Weights of a small transformer language model.
Size: 2 heads of 64 (1 for keys and values), vocabulary 512.
Architecture: LayerNorm before each block, rotary positions, untied embeddings.
MLP neurons of a small language model. Each row is named by its layer, matrix (gate and up: input weights) and neuron, and shows model dimensions 32-159. Each number is 128 + 24 x the weight over its row's rms, rounded and kept within 0 to 255. Numbers have three digits each. A neuron's up and down rows have the sign that makes its largest values positive.
After each neuron's rows, "fires after" lists the tokens most often just before its 100 highest values on Wikipedia text that the model never trained on.

L8.gate55:137128123141119136185111129123134127144111135153097124144157123175162115150102092153104124109171101103163116165141127104150125097150121158122136126127087163161145134136126103080128165108116127131175103130150132148119122150118146130123096101122109120144114098103090140134151094143098144156096110143094084138125154148165111169118154110149117205092118147113108149135112128162122154111108
L8.up55:163087146091135157113106121133125125098106119105120136095130144131102120154161157090121117095140134122135139112169161122153104128117120124167147163152146146106122162127100147157127160129148081160117102117134172144106073070152141137132116100107129095132123148155085122137168160174143102103149107152148123188094123146127121104111131096136119098112095141159159148107126127105120080138135
fires after: "i", "at", "ed", " K", "ab"

L8.gate130:103109092108135205137165106146170154144141117153093098124142137125137128152092122175140120125174132113129099128155125106129128108098158125097150145131117137109146119138092135147121101116099091125098080117126131124132128083164156107100094118129142094178156109111154161159143110163142118118106085118110128181153159144172107114149106156153126131104138116102123103147153139130117100134115
L8.up130:142127128117111135133145112107121101156101164124096107157128137158117143075102115138146130088129157156135138120102140143131118157080119089110161118061087197099117153133144100119147098101111137117115083120127132179121113151126119125095161156135153124120154122191116158144088132169128104111130111139138103096108140185125131113139114120147113133122133158157081134124118177154117160107104
fires after: "u", "un", "ar", "o", "t"

L5.gate11:086119115139103094115091109090128125149106137094118128140163091118128127123152104117124159124103128110138120127157106138118063131122137147104135148085143126161139115106074110115149169150130130175113089108117093138106171168155129112135165123140167120117146127102168156143132147150149153177115152103103104156096119147126153123100101085089177110153127132171086156101141141120135110121136
L5.up11:120099123114186127145147107060149139140156156149144128163111132128130084132151133123140092113124120071110133139154111086121112099159134103178125091127110155131098117126100122118116108113125121111118118181152119118144058152151152128169149142116119114132133117107129122080137145132106135090135129112132147110129107144115135176173149159114127133135163153136143142114136077109135118135086
fires after: "n", "k", "w", "i", "y", "un"

L8.gate387:155132109159149095103126131128146133134117118126155099108141162143138115121130102147131122122166136134157140124141160177115136126158127128100105151136098147115137133162153139096138109107105117142150125179129151079138146148146093154127104089125152103106100131097102155122196093125127089125090100129120114130151145165148142132130116222101152141120120090120120117125155127145101146107105
L8.up387:150104171148168107104141124134158159140112142150120119134172126150123143146147143158124131138110091126121112182168101140143115126135116104156133161151150119125142172073077113122133117103102082096170156147127083110090072176108081124129145135117131133090128123141138120138126133148148097120122125089150115104087118137099135097093139135151106111155093141129164124130116134123119094108145
fires after: " s", "ec", "c", "at", "i", "a"

L2.gate311:069153131135117116107147141128127123155141120089136125109141098102155123134087132181112131145142135133119113138091081167134123117146155103099114157142138158119150074059082135125147145144102126163124148136134118134097149108122135160143191115129176113128091135167151119172166132171143096117135138095153090144084142117095157116135114146138102132119131163158093117153124116151097172136110
L2.up311:094134124138139109133112166111130150170122132113167104122117132121139107091111098119119128156124119142121125165098128205141144128150142060135180146087100122119192110104160124128150139129153115103140141124129134149126124155078151100138129133093156130098127111145137113156148131141115123094116125153110088097083167157133145110150083119132107121137118109166089117095171134135065132141152
fires after: " Mar", " f", "un", "ar", " M", " Un"

L7.gate345:149097137144113173090107121160114118143103121150108139129142127149101115126170153155126117102130084099173140096157169142142099124123123133169112133100135147149112097140141103127111135133119127122135111104116111147095105157145115120149157161155122156101131126105118182121071145125084128135152152185134141112111144081132109115089128143111137145102090135151161096129114143161088156109097
L7.up345:177115144095141116069101114141099160115117065134152111127144119133101111121138128109097122135113082087159144138096137136121109142117153175154136096074142112135156094080126133164122144097109164098106109126167098143114118085115144109125163165144147115101129141130129104156126104123111156141139134170105137164121144146124128101119071143114106147109089118127130145154150152134125173140125
fires after: " a", "a", "o", " o", "em"

L5.gate123:137148115137147115121117163147124131099128104103135113147111117113153131128090110117105102151093082155135116144121099123159127127132121114170176175118129162148125105144138138141126141123117155155155110174091166138142106167092156103169144127059128085164187146123134164095115121138170102152137136139120144140102085170108144113152135080119118122136135116126116154105123118106077119091097
L5.up123:110101131160223114109118134104114107135159129119096134125152139141125107141119091131180146125120155115134143157115125097140109142130134127151132134078089121114103109136130149107080124144131127171153078141150186162141122133114120122144152154109132142130115154144141121099149185103084104111141131115141116109143104161118161080090091110122086126108168102141132110134158130122094157144078
fires after: "n", "re", "or", "e", "i", "ur"

L8.gate183:135165128132127095113098126127126159123118196129111158111155118125141104132132128132148127136151128103097153105117167099140099087141154162122129113089158146112160142111148100122145150145132128145124145096107155146131106167125140130104098095174117135104107135126153147119076134134105138173118115119150125102111138103154123096144151102080131168118165112165135111113150135160122108117169
L8.up183:123112166141136095097115126142090124167150139120111136115129109137117132091113109162110135134120105095131099077142154116085133093130168130124141116088109132117108157110143102188126170124146159089103180160154120139130123120120133088127160086147116141151095111119112106104108140141141131121119117142126104135122162141138147107142083090118155165126147160141150105097156112121157138171162
fires after: "ro", " A", "a", "ri", " a"

L10.gate244:113133090156142142131113139124134097095175118120083109128106123157128117146146116125137137117124144184159140119117162152136169117115121145184155138125078125141140133128119131147134184148120129120111109096121082095145107135099177112136121152160129140129134179106103122113111134110106181182123136177121155105086100092131095144088124126146096152107122126086164134108091136113108113119131
L10.up244:105131101110134140167109123114135097123139161128129132121176102145151175138082156121115160105085125091191148119104129140160127136155123163124163103080104129113123121139133113131148168131133121100145124112084112121120111115129140150113147154088102159116140126118141158153137133144142159154117091159142182141090096134110110133120102161145124125137121075067093110112158189091104112124124
fires after: "e", " a", " th", "h", "er", "a"

L4.gate223:128127141136124097074091142079101156171143120146145116146103099141156074134160129080118085115122119140148108166163119083114120146151144098118107162113115172173104117180124118120125166114130102122168172133141100145141118126115113104170154182137119155107143184147120122169157104168118122068153118119114129113124119132130138140138130118108134127131148155098154118132130148149104136115110
L4.up223:136117112107126110074116145089107092141149088128151111146130165136131134088139139120148144120128132148142112103083135088165095088117138173124094110124123091138143160132132101096134149112107125113105160116115088125102166138115168146123155129106184106132120156140065109140089118147091123153150130135089117121077140098146129122132112145134134151111157192142143172118157137113127130114098
fires after: "a", "o", "us", "om", "as", "p"